{"n_kv_head": 10, "d_mlp": 2560, "vocab_size": 8192, "norm_eps": 1e-06, "attn_scale": 0.125, "bias": "all", "tie_embeddings": false, "init": "normal", "init_std_o": 0.00671, "lr": 0.000326, "lr_mult_down": 0.7, "beta1": 0.93, "seq_len": 2048, "train_tokens": 599400000}
MLP neurons of a small language model. Each row is named by its layer, matrix (down: output weights) and neuron, and shows model dimensions 80-143. Each number is 50 + 15 x the weight over its row's rms, rounded and kept within 0 to 99.
A block is one neuron, or neurons of one layer that tend to fire together. Before each block is what it responds to, as a language model described it from the Wikipedia text at the highest values.

Description: Clause-ending comma. Commas closing an introductory phrase before the main clause, often merged with the word's end, as in "In 2003," or "During the playoffs,".
L3.down126:52 47 73 00 51 60 41 51 63 51 37 70 57 27 50 55 56 33 65 60 46 61 45 67 58 42 41 44 49 58 64 57 54 43 54 59 43 30 68 42 47 50 47 77 39 47 61 61 33 26 47 54 40 42 64 47 57 55 59 36 43 40 71 40
L3.down1051:56 76 30 54 72 56 11 66 60 58 30 50 49 43 78 46 65 61 45 57 31 48 58 52 69 54 41 22 47 36 55 46 65 38 64 40 32 50 43 56 33 74 35 47 34 54 55 43 25 48 63 46 53 75 21 47 45 59 23 60 31 40 53 56
L3.down1091:55 54 37 38 62 81 53 31 64 24 78 69 63 61 54 54 56 40 42 59 50 47 45 55 52 53 80 23 43 14 55 47 63 42 57 56 70 41 12 60 59 75 40 79 51 23 46 42 48 44 48 40 34 41 36 27 29 76 15 20 70 36 52 67
L3.down1142:35 65 46 35 61 37 48 49 57 38 46 69 59 29 58 65 53 13 49 61 49 66 43 59 68 43 25 55 24 32 58 76 50 45 40 32 33 69 44 29 23 45 53 64 24 44 63 41 32 61 34 72 44 65 45 53 21 48 36 50 51 15 45 42
L3.down1656:57 60 80 53 65 39 37 44 43 32 57 28 48 34 59 54 72 48 52 56 61 54 70 63 48 58 31 38 38 58 67 64 44 43 43 58 25 57 29 86 42 68 30 71 55 57 43 45 47 46 66 71 45 58 37 58 53 27 45 21 44 54 70 57
L3.down1995:34 44 52 57 57 44 38 60 70 45 43 18 80 47 59 60 35 45 59 29 37 61 63 39 42 76 60 45 69 30 84 70 63 38 70 45 56 20 72 43 60 78 78 67 46 56 75 47 42 29 67 45 65 47 60 63 48 37 60 64 51 38 56 54
L3.down2054:49 88 58 59 40 74 55 45 38 43 42 26 47 23 49 50 78 44 51 46 30 63 39 64 58 58 68 36 49 29 59 60 37 77 60 59 48 52 63 42 42 65 47 47 54 71 81 64 51 55 61 62 59 49 49 45 49 71 43 36 12 35 32 61
L3.down2358:66 70 41 59 34 54 49 27 65 58 10 71 59 51 53 80 51 23 44 36 48 75 58 40 53 40 46 40 48 66 62 54 72 23 39 69 37 44 45 37 55 48 36 62 58 26 72 53 27 57 62 36 40 30 26 49 57 66 35 50 26 64 62 63

Description: Table row breaks. Line breaks ending a row in pipe-delimited tables or list entries, e.g. after "| 9 |" in chart or squad tables, sometimes mid-row numbers.
L5.down1:47 32 45 62 84 67 47 39 51 78 51 32 23 37 32 56 15 17 65 37 36 55 35 67 45 30 69 57 60 72 60 69 50 23 54 41 55 69 57 42 26 42 63 31 52 62 62 89 81 49 30 32 36 49 54 61 30 58 24 43 35 41 56 39
L5.down87:58 45 66 33 65 76 63 33 27 44 46 63 61 62 53 72 12 44 53 73 43 63 27 55 65 37 27 71 44 92 61 53 47 52 44 57 51 62 45 46 72 93 64 54 41 45 83 43 30 24 61 68 53 65 45 31 50 45 45 53 66 56 46 48
L5.down391:41 54 59 67 35 43 57 41 60 37 56 31 40 45 55 60 60 41 65 28 55 39 61 64 29 48 22 75 39 67 61 53 37 48 46 23 58 81 50 48 45 53 70 60 42 32 27 43 34 44 60 42 55 39 45 62 45 69 58 35 39 42 67 44
L5.down852:81 37 48 33 84 46 44 55 50 54 23 45 54 37 43 52 41 61 70 54 48 68 62 34 59 51 46 77 63 25 53 44 47 52 41 62 54 50 25 20 19 54 68 34 62 69 58 41 74 29 47 50 53 59 55 38 47 31 49 30 46 59 43 45
L5.down1454:94 27 40 43 53 71 48 48 47 44 40 67 36 40 59 61 40 62 52 79 35 51 39 31 22 32 42 41 47 39 48 47 62 35 75 42 52 60 62 39 35 58 71 59 47 73 40 29 66 72 63 59 67 55 15 43 66 44 43 38 65 43 20 69
L5.down1706:61 55 49 47 42 51 49 56 59 30 49 23 59 52 52 61 39 42 44 44 44 57 43 59 50 43 48 35 30 55 36 38 56 47 20 48 44 42 59 27 57 51 64 63 42 82 52 48 44 61 70 53 58 76 36 57 31 62 55 49 68 37 54 55
L5.down2335:21 46 36 68 46 42 55 65 61 72 54 45 30 19 31 89 53 66 57 52 57 79 53 15 37 42 71 53 24 47 56 51 46 31 66 30 25 60 41 61 53 61 65 74 53 54 52 64 33 18 51 56 62 45 50 26 56 48 36 66 42 30 51 47
L5.down2343:42 55 56 41 47 37 29 73 34 60 53 41 46 49 40 65 33 29 53 37 46 58 35 39 41 69 41 40 64 62 35 57 30 26 57 40 45 38 90 30 36 35 61 74 19 60 77 55 48 63 41 57 47 49 35 45 52 59 55 63 29 62 56 31

Description: Introductory clause boundary. The comma or word ending a sentence-opening phrase or subordinate clause, often after dates, e.g. "As of 15 April 2014," and "Though...degree,".
L5.down49:71 30 38 34 60 23 66 65 40 45 61 55 57 62 28 53 61 54 64 70 48 62 54 62 55 50 60 43 28 43 69 29 48 37 55 50 53 40 47 46 34 38 56 56 45 79 32 51 54 42 49 59 63 68 63 53 39 46 29 50 46 62 43 57
L5.down113:48 32 40 40 53 57 31 89 58 44 60 31 48 26 51 39 27 56 48 44 71 19 63 26 68 70 72 53 57 44 37 51 36 59 37 58 74 52 48 42 50 55 51 56 38 52 44 64 58 70 45 36 67 65 44 50 53 40 40 61 58 59 45 19
L5.down694:83 43 61 47 42 65 44 59 70 63 40 38 30 55 66 49 39 76 44 46 55 52 45 27 63 54 36 45 40 57 71 52 42 37 68 47 77 44 47 30 41 74 68 43 35 39 51 56 45 61 19 39 40 45 64 58 37 37 38 51 46 40 49 51
L5.down1634:36 63 58 58 64 59 57 40 33 71 47 47 58 85 24 50 34 57 35 42 65 53 38 61 52 67 66 41 56 46 59 79 68 42 63 54 15 31 63 22 85 54 68 38 51 39 44 41 38 22 44 37 41 33 44 37 83 39 31 68 34 56 72 43
L5.down1755:62 78 48 43 41 81 75 68 42 53 40 60 52 65 39 42 51 48 77 66 66 43 45 63 31 47 31 41 52 58 64 34 26 63 52 45 52 55 70 41 23 35 72 32 54 67 54 58 41 35 50 48 51 66 79 34 33 51 54 70 58 70 71 38
L5.down1922:43 41 47 76 62 56 52 61 39 47 62 48 50 45 52 52 53 61 47 67 35 36 54 28 53 48 66 45 28 44 29 60 75 32 61 54 54 33 38 43 59 43 50 45 44 56 72 60 71 40 15 61 42 53 30 40 50 51 59 45 80 70 45 38
L5.down1995:54 59 52 52 39 63 51 58 52 40 72 58 28 40 51 34 30 71 43 29 48 51 63 31 59 38 69 56 33 61 48 23 16 76 52 58 41 14 67 63 53 51 33 46 37 40 44 42 58 51 45 79 51 44 35 62 42 37 63 30 67 32 55 23
L5.down2355:53 44 72 37 38 59 51 68 34 24 39 55 31 29 56 77 64 62 47 22 49 58 54 32 68 35 63 40 28 18 53 40 41 64 39 59 50 83 76 62 31 53 57 51 52 72 64 37 47 46 54 45 55 67 64 53 62 56 49 57 61 60 64 43

Description: Verb-completing suffix pieces. Word-final pieces that finish a split verb, mostly -ing after a stem, often before an object, as in support-ing, compris-ing, achie-ve.
L5.down481:40 74 85 58 48 39 44 61 46 47 75 67 42 73 18 24 42 45 49 57 27 49 37 96 53 61 41 36 60 39 45 59 62 23 45 47 36 65 70 28 35 51 70 43 29 42 38 43 42 40 32 57 81 16 50 62 32 45 89 00 59 34 24 43
L5.down577:50 59 70 56 38 64 37 67 33 43 44 69 59 78 38 86 39 47 65 46 39 59 61 50 33 37 58 53 52 38 79 65 51 48 67 70 26 58 50 48 64 76 32 62 48 56 66 45 52 76 63 38 51 52 42 51 58 45 39 49 47 27 44 75
L5.down600:40 48 57 39 46 77 43 59 48 66 60 51 42 58 63 40 35 44 83 62 17 34 28 34 41 41 66 54 39 50 64 66 21 47 46 40 39 56 55 72 42 52 33 71 52 59 45 45 24 43 41 44 36 59 46 54 49 44 47 30 48 55 57 68
L5.down1480:41 63 71 24 19 62 83 63 16 43 53 91 47 47 41 31 61 45 20 67 42 34 43 64 52 47 12 35 47 04 50 52 45 55 32 49 29 66 38 47 46 51 61 48 60 32 60 30 23 51 72 60 66 51 49 45 40 42 52 54 70 43 32 86
L5.down1563:59 73 50 34 38 73 45 53 47 51 44 74 53 40 59 48 62 72 43 45 62 48 39 35 48 37 67 66 41 54 73 48 52 57 33 49 70 60 23 62 46 48 35 09 59 41 62 47 36 69 55 45 71 70 47 55 55 61 60 32 58 46 62 55
L5.down1751:56 49 30 75 43 51 33 43 50 65 16 42 53 54 65 66 63 29 42 51 36 27 71 39 58 53 64 66 43 38 56 51 32 36 33 24 14 46 43 68 33 63 53 58 45 74 62 60 37 40 50 67 70 68 71 50 29 69 69 72 47 65 35 67
L5.down2292:36 44 51 50 45 40 54 54 44 45 60 55 36 53 44 42 36 62 74 60 39 34 23 24 43 47 65 40 70 74 33 40 72 33 33 46 36 60 31 13 65 71 24 11 50 46 66 61 52 59 73 56 47 41 22 61 76 85 41 38 22 52 32 09
L5.down2342:81 34 32 54 47 57 43 48 72 51 51 52 52 24 47 26 40 54 93 57 54 54 38 42 36 55 59 33 56 44 50 39 38 52 55 40 53 37 41 27 20 34 45 40 58 55 77 27 79 45 26 49 66 36 48 66 32 47 60 31 28 43 36 66

Description: Word-internal pieces after capitals. Second word piece right after a short capitalized first piece, mostly in proper names, e.g. S+mithsonian, G+rand, C+sákvári, S+paceward.
L5.down74:34 29 39 62 48 60 38 45 86 49 75 50 61 45 61 48 55 45 49 63 69 56 52 55 27 44 60 55 44 55 37 49 78 49 52 51 57 39 52 38 54 64 60 52 31 65 49 70 61 38 25 23 37 37 40 42 59 28 65 49 43 25 59 19
L5.down400:36 22 58 42 37 54 56 41 29 30 86 38 59 25 52 57 55 19 43 25 59 57 81 55 38 56 45 57 29 45 44 67 46 38 83 57 26 34 37 69 79 37 26 61 35 85 66 78 44 43 44 30 20 52 53 47 46 55 55 40 52 62 40 56
L5.down597:48 73 32 25 53 54 42 72 29 46 47 62 43 58 28 63 43 52 51 50 48 54 72 46 69 02 13 48 44 48 60 33 58 31 55 56 42 59 50 36 38 44 74 40 27 66 53 46 63 50 64 57 47 23 50 51 64 50 30 29 65 40 00 92
L5.down834:72 55 51 49 37 71 28 53 60 68 39 68 30 44 33 72 48 49 42 71 60 38 55 53 60 64 40 43 68 34 48 32 46 64 74 28 63 34 43 65 38 77 42 47 39 36 53 57 44 70 58 61 47 64 58 65 51 71 71 45 63 38 47 37
L5.down1108:78 49 61 43 76 63 58 79 29 59 49 59 61 32 46 61 29 53 58 71 60 63 59 34 42 42 35 75 51 54 84 29 33 42 49 66 65 23 44 32 48 50 70 40 46 58 36 39 35 50 90 30 56 08 53 31 29 65 40 58 40 56 76 75
L5.down1403:57 52 57 66 27 73 73 60 29 62 28 45 49 59 68 64 27 63 38 75 57 49 60 69 48 53 36 74 48 53 42 08 65 43 55 37 38 66 81 37 30 64 59 40 55 47 60 44 39 27 68 52 62 34 45 57 50 32 50 23 55 56 60 66
L5.down1569:39 37 69 28 23 60 43 42 49 22 75 41 65 72 42 58 45 33 19 48 55 59 40 89 46 50 33 45 14 51 40 80 33 34 41 28 47 35 56 31 81 76 40 55 37 57 44 62 69 28 32 45 38 30 56 47 45 60 70 27 37 73 52 39
L5.down2366:52 39 41 42 35 54 30 58 48 64 54 55 79 53 32 31 39 45 65 36 50 40 46 33 62 11 55 50 46 76 52 58 60 55 41 31 59 46 40 66 43 48 07 51 53 63 55 38 38 36 30 40 42 63 51 44 44 72 37 50 95 55 46 64

Description: Verb inflection suffixes. Inflectional endings -ed, -ing, -ated, -ied split off verb stems, as in prompt-ed, caus-ing, liber-ated, mostly followed by a preposition or object.
L3.down195:36 69 27 48 62 73 55 25 51 57 54 54 32 67 35 75 57 83 41 40 38 33 44 44 39 31 65 55 42 62 50 48 30 43 64 55 70 34 37 50 44 52 34 51 57 72 44 28 64 32 47 36 46 93 20 66 49 54 31 47 39 65 24 44
L3.down766:45 45 40 30 72 40 46 47 82 52 70 23 43 50 58 47 60 46 39 48 58 46 49 43 40 36 33 81 41 37 43 38 32 51 72 42 15 09 52 68 41 38 37 50 61 34 55 51 80 34 55 61 69 91 53 52 44 99 61 59 47 30 52 37
L3.down875:68 61 55 62 52 50 61 35 20 60 47 36 82 17 03 47 34 67 80 42 70 56 78 41 26 47 45 25 59 24 69 54 55 74 50 54 41 51 52 29 73 44 46 51 66 70 59 44 64 20 56 49 57 43 27 51 49 37 66 47 52 46 58 41
L3.down1324:62 55 52 62 55 52 35 58 55 50 45 38 28 23 72 47 49 63 48 44 17 56 60 47 61 18 87 69 46 60 43 56 53 50 60 62 68 71 68 50 68 44 65 42 76 44 43 46 60 52 76 42 55 97 58 54 66 36 29 71 41 38 26 56
L3.down1898:43 52 79 75 63 25 51 71 57 58 74 63 36 62 41 63 43 72 20 30 52 45 45 63 55 32 52 52 44 47 41 48 74 63 53 27 43 59 48 64 36 42 66 32 34 40 37 59 50 53 63 52 52 74 42 63 47 49 55 65 46 47 25 57
L3.down2312:42 43 43 68 81 29 58 41 61 53 40 51 19 52 48 78 48 55 36 52 44 32 53 67 35 84 41 45 52 63 66 30 35 48 53 30 45 33 42 77 29 48 81 44 53 74 65 60 71 81 45 47 63 63 43 59 42 66 54 40 11 62 49 16
L3.down2511:35 45 56 55 52 56 60 73 67 45 68 34 67 64 57 55 47 50 53 55 51 58 56 55 39 40 50 62 80 50 61 57 49 58 60 68 35 64 40 70 70 64 64 38 69 63 54 61 63 43 61 47 55 46 46 52 45 59 50 42 58 99 43 29
L3.down2515:34 68 44 76 33 37 30 50 55 39 60 41 19 21 79 82 31 42 70 60 67 41 50 33 36 37 28 30 54 52 41 31 39 57 44 57 44 43 24 41 52 59 44 46 50 41 49 33 53 35 69 56 70 56 49 32 57 48 30 51 47 37 41 59

Description: Line break ending list items. Newline tokens that close a list item, table row or paragraph, especially after name lists like cast, rowers or players, before "- " or "|".
L3.down91:32 38 50 43 50 41 37 42 37 40 47 43 54 49 61 55 53 22 49 63 53 27 17 30 42 67 43 62 31 69 35 86 58 40 70 49 92 60 44 18 60 67 61 48 23 75 64 39 52 66 49 63 38 36 37 49 47 55 47 46 51 68 44 43
L3.down319:34 30 44 46 59 54 57 42 55 58 39 27 51 50 54 50 34 10 46 52 59 21 36 49 53 67 29 45 37 55 48 31 64 54 48 46 46 51 39 42 62 53 19 55 55 59 60 71 31 60 64 79 50 32 35 52 32 29 64 66 68 19 38 51
L3.down1420:59 46 47 74 52 68 35 66 41 84 47 53 40 66 75 76 47 52 37 44 58 60 47 51 60 69 20 84 63 79 39 71 51 51 44 42 49 51 76 51 41 38 30 64 63 43 67 46 68 50 26 50 56 33 50 41 68 39 91 41 38 39 76 44
L3.down1913:56 60 56 72 67 26 36 63 36 53 61 60 19 46 29 41 39 47 33 77 45 31 33 60 42 63 36 73 57 62 50 43 52 30 50 52 14 46 45 67 63 23 81 30 51 45 99 51 54 25 33 48 25 61 42 56 65 52 64 61 35 50 58 43
L3.down2113:43 36 35 50 51 53 36 76 52 79 49 50 36 42 58 53 62 66 41 22 52 59 77 33 52 44 59 19 46 53 50 48 47 22 35 45 92 31 49 22 47 68 17 65 67 28 74 50 37 38 61 55 73 15 35 70 43 35 51 48 47 22 31 40
L3.down2242:13 48 53 32 45 53 55 42 53 57 67 63 73 35 51 80 47 60 72 62 56 49 53 34 51 42 49 64 87 42 68 52 62 27 42 66 54 14 41 51 32 33 74 39 25 44 49 79 84 39 44 47 70 63 61 60 19 48 53 41 66 47 54 25
L3.down2301:48 26 58 60 60 76 65 79 28 30 38 70 34 57 41 85 28 37 00 47 37 42 79 22 50 55 35 63 51 65 42 45 42 49 42 55 43 76 53 55 35 71 48 48 30 42 46 60 47 44 29 52 54 81 36 74 49 33 74 46 52 52 59 59
L3.down2423:64 60 43 36 54 39 33 78 28 51 53 76 20 67 55 54 42 51 53 45 48 78 19 65 69 38 38 50 57 72 48 58 45 49 55 36 56 62 67 46 54 39 75 13 61 52 47 60 34 29 61 57 57 60 55 45 55 56 44 71 40 39 50 45

Description: Second subword piece. Fires on the second token of a word split into pieces, mostly rare names, numbers and CJK characters, e.g. Mem-ph-is, 1,9-6-2, O-ch-iai.
L5.down75:70 42 44 34 63 49 30 70 43 37 42 34 23 50 20 59 45 41 43 34 53 51 54 08 31 55 77 35 61 51 31 48 69 50 45 58 82 66 52 46 53 35 34 60 21 32 73 54 52 40 58 40 47 55 29 50 71 73 28 63 53 61 65 75
L5.down167:61 64 58 18 58 44 44 45 65 66 39 80 41 00 52 57 36 60 70 74 57 68 67 67 62 70 61 58 28 46 54 24 87 59 46 19 32 47 35 44 13 55 49 28 48 64 63 25 28 64 20 53 33 43 24 54 43 58 56 46 64 62 43 61
L5.down548:37 53 52 57 64 52 59 75 49 63 33 48 41 24 43 50 54 42 51 70 59 67 58 59 41 34 52 61 36 66 47 50 43 54 81 60 32 34 47 47 32 51 58 40 54 48 56 59 21 53 48 30 71 55 50 31 62 36 62 37 42 55 46 58
L5.down676:54 58 35 46 44 33 59 65 36 38 43 61 56 75 42 45 40 33 45 62 52 47 32 65 52 37 50 53 43 74 34 64 65 62 31 49 88 55 59 39 46 15 58 70 31 57 41 76 11 82 50 61 45 44 23 25 53 63 48 54 57 49 35 36
L5.down775:41 68 50 47 38 37 37 53 46 70 70 60 60 48 54 58 53 80 25 54 33 47 46 51 76 35 57 39 74 50 44 58 99 75 39 17 06 60 56 49 57 45 59 28 45 59 14 45 37 83 56 32 51 39 41 56 44 33 50 28 51 53 74 66
L5.down967:63 45 48 47 68 36 28 61 62 81 44 63 45 23 52 37 64 32 42 95 39 13 77 35 69 56 41 35 43 62 56 16 51 43 53 39 57 53 77 72 42 39 59 76 33 00 54 39 59 50 30 62 26 60 62 38 56 48 43 46 74 54 56 63
L5.down1076:59 60 59 25 76 34 49 59 64 93 47 55 57 56 68 26 57 75 60 58 18 36 36 33 38 49 89 48 56 88 30 41 54 43 62 32 30 40 56 58 85 33 16 54 59 61 62 46 52 53 54 75 53 75 25 45 47 58 74 66 57 46 52 38
L5.down1583:21 63 55 28 26 62 56 55 51 52 28 53 40 39 49 47 60 51 62 73 48 69 29 49 45 52 43 30 34 71 54 30 57 29 54 29 34 49 40 68 43 78 14 51 51 50 58 25 74 47 51 57 54 65 30 42 27 58 65 71 68 33 49 41

Description: Line breaks in structured layout. Newline tokens in tables, infoboxes, and heading sections, especially after a row-ending pipe, a blank line, or a section title such as ===History===.
L2.down2121:52 65 37 70 60 50 60 31 48 28 55 50 69 44 67 47 37 26 45 50 48 56 67 41 52 44 30 48 22 43 58 47 84 56 71 32 26 51 49 69 73 43 54 54 50 56 58 75 42 40 62 74 45 74 37 15 56 43 35 58 47 11 96 08

Description: -ing suffix tokens. The -ing ending as a separate word-piece completing a split word, e.g. reve-aling, persu-ading, consult-ing, including non-verbs like Beij-ing.
L2.down1259:37 21 55 45 43 66 60 65 77 10 37 54 61 62 35 52 27 58 42 42 23 37 42 54 60 40 78 43 46 44 31 52 34 61 71 66 36 23 80 66 54 47 54 59 45 70 58 43 13 61 78 71 41 65 63 68 31 55 33 95 58 43 51 56

Description: Mid-word consonant fragments. Short consonant pieces in the middle of words split into many tokens, especially names, such as Al-ph-a, Te-chn-ical, exem-pl-ify, Hiber-n-ian.
L2.down664:38 72 53 57 42 41 41 51 55 35 60 71 35 59 54 50 67 51 65 49 65 53 50 49 58 44 60 67 64 21 20 50 57 54 50 59 38 61 50 74 37 39 76 53 55 43 30 30 67 60 50 40 57 43 35 62 47 45 53 56 44 63 74 23

Description: Mid-word subword fragments. Short interior pieces of common English words split into several tokens, after an opening piece and before a suffix, e.g. esc-ap-e, cl-as-s, lo-os-ely.
L3.down408:21 49 49 39 59 80 41 68 46 62 65 47 49 66 36 42 56 38 64 56 32 47 51 37 38 76 53 77 66 37 43 38 38 59 57 56 40 60 58 58 43 53 42 47 41 64 35 50 36 66 55 48 45 60 70 63 12 66 67 33 48 70 58 41
L3.down420:51 75 28 56 72 38 42 61 78 40 47 23 33 36 41 51 54 41 37 36 63 61 47 75 77 55 43 43 36 41 66 23 88 25 48 37 40 40 34 26 51 93 53 48 36 68 26 53 67 31 49 59 58 81 45 49 36 29 48 46 64 37 61 58
L3.down652:63 26 45 36 60 42 52 36 60 37 43 53 41 46 54 65 61 62 58 54 70 61 47 72 18 37 51 49 53 07 56 55 21 31 42 17 47 41 90 65 44 43 71 23 67 59 83 41 38 40 42 69 30 68 47 52 59 35 30 39 61 55 53 49
L3.down1223:43 26 56 68 52 58 32 32 44 46 23 40 56 66 54 50 59 51 49 47 36 42 46 37 56 59 46 31 87 37 49 65 44 34 66 52 53 55 57 64 43 48 49 77 67 19 50 58 39 65 27 52 57 54 45 64 46 57 42 43 51 33 29 34
L3.down1435:28 50 39 30 41 52 55 62 16 63 49 42 64 64 26 51 42 28 53 55 31 47 35 48 47 48 28 33 59 59 46 35 40 52 45 64 34 47 72 58 23 55 21 40 54 53 76 58 59 47 44 60 67 28 51 75 46 43 62 57 38 69 43 40
L3.down1487:48 53 71 21 69 44 61 39 48 61 57 23 34 33 33 51 75 24 59 57 79 48 71 64 33 42 44 65 41 59 42 52 46 24 53 36 54 42 63 29 57 43 53 87 54 54 45 40 67 67 43 51 54 27 33 55 49 37 33 75 61 47 69 38
L3.down2226:46 65 57 41 53 56 37 33 50 30 74 44 50 38 36 56 51 54 75 59 44 24 52 73 21 48 37 41 61 52 58 40 48 50 49 31 44 60 26 41 36 48 23 55 36 69 40 76 42 24 55 45 54 20 58 46 46 69 62 57 25 62 63 42
L3.down2448:54 38 41 21 74 80 51 71 66 37 39 49 53 25 65 40 55 38 56 40 45 52 00 35 61 56 34 29 55 41 41 60 25 61 38 62 11 52 52 44 80 31 29 34 52 46 48 47 50 29 52 76 56 59 54 37 43 42 61 45 35 27 50 40

Description: Name-internal abbreviation periods. Periods after initials and abbreviations inside names or titles, such as H.B. Smit, Mrs. Potter, Vol. 6, plus mid-word pieces of proper names like Ar-l-ington and Thom-p-son, often in tables and lists.
L3.down215:41 67 52 37 27 51 42 45 46 71 71 47 53 52 50 39 62 57 73 26 67 37 43 48 43 54 51 56 58 62 54 44 40 22 27 90 44 35 69 66 66 31 60 54 43 42 45 48 54 37 31 53 42 46 52 53 59 60 60 31 37 52 64 66
L3.down529:40 83 58 40 50 51 67 35 45 54 28 89 63 79 59 62 41 57 66 57 61 47 49 69 23 31 27 32 20 50 64 41 61 36 60 52 46 56 48 31 70 47 58 46 54 68 54 40 87 56 67 40 48 35 37 61 65 53 48 56 43 16 50 71
L3.down1117:43 63 26 39 56 28 31 45 42 42 59 65 78 43 40 64 52 38 53 57 65 66 70 68 67 39 63 54 66 37 56 42 49 63 85 35 40 44 64 47 30 62 50 43 26 57 61 39 60 45 36 65 42 48 41 34 43 47 57 51 30 72 39 38
L3.down1325:27 71 44 28 59 41 46 67 64 07 78 26 39 65 50 60 51 42 60 70 61 44 33 60 64 46 70 44 60 34 49 62 53 59 43 35 57 34 56 58 60 37 50 52 32 33 45 41 62 75 38 17 36 47 43 58 52 52 51 70 33 62 62 78
L3.down1332:36 76 55 35 30 53 43 75 62 53 59 39 37 46 44 81 53 50 59 34 35 43 78 52 57 29 20 34 47 52 38 39 78 51 66 21 70 33 69 57 30 77 28 59 29 64 75 60 37 55 55 52 72 58 38 68 29 56 71 56 84 83 37 56
L3.down1520:52 49 30 26 18 55 59 57 50 23 38 61 56 65 25 25 45 66 69 45 40 39 59 45 59 33 46 48 38 73 54 62 23 44 48 45 59 72 50 54 45 60 83 56 57 59 67 52 47 47 68 41 61 65 81 41 42 43 41 60 73 45 58 92
L3.down1915:54 44 34 65 30 52 38 53 79 35 42 55 32 52 34 72 44 43 30 45 57 52 42 60 61 56 33 13 49 34 55 31 38 46 54 46 72 56 64 63 40 39 64 40 61 43 45 39 52 39 47 53 41 57 07 48 53 66 50 49 52 38 53 84
L3.down2479:74 49 38 75 47 46 25 64 74 51 29 67 40 50 36 60 37 65 50 43 52 58 29 53 16 26 45 53 35 52 65 72 31 60 65 57 42 53 69 54 15 63 69 43 43 61 47 47 25 59 72 60 38 26 73 60 35 39 64 40 60 39 81 40

Description: Inner digits of numbers. Single digits in the middle or end of multi-digit numbers, mostly in wiki table cells before a pipe, e.g. 7,729, 1,487, 93.07.
L2.down144:53 47 46 38 62 51 50 59 67 46 43 17 40 65 52 54 67 16 20 46 62 71 25 70 53 37 57 47 41 15 61 42 39 77 48 75 69 54 48 63 34 34 39 50 25 18 36 52 64 73 34 40 53 32 63 55 19 10 53 69 55 62 54 45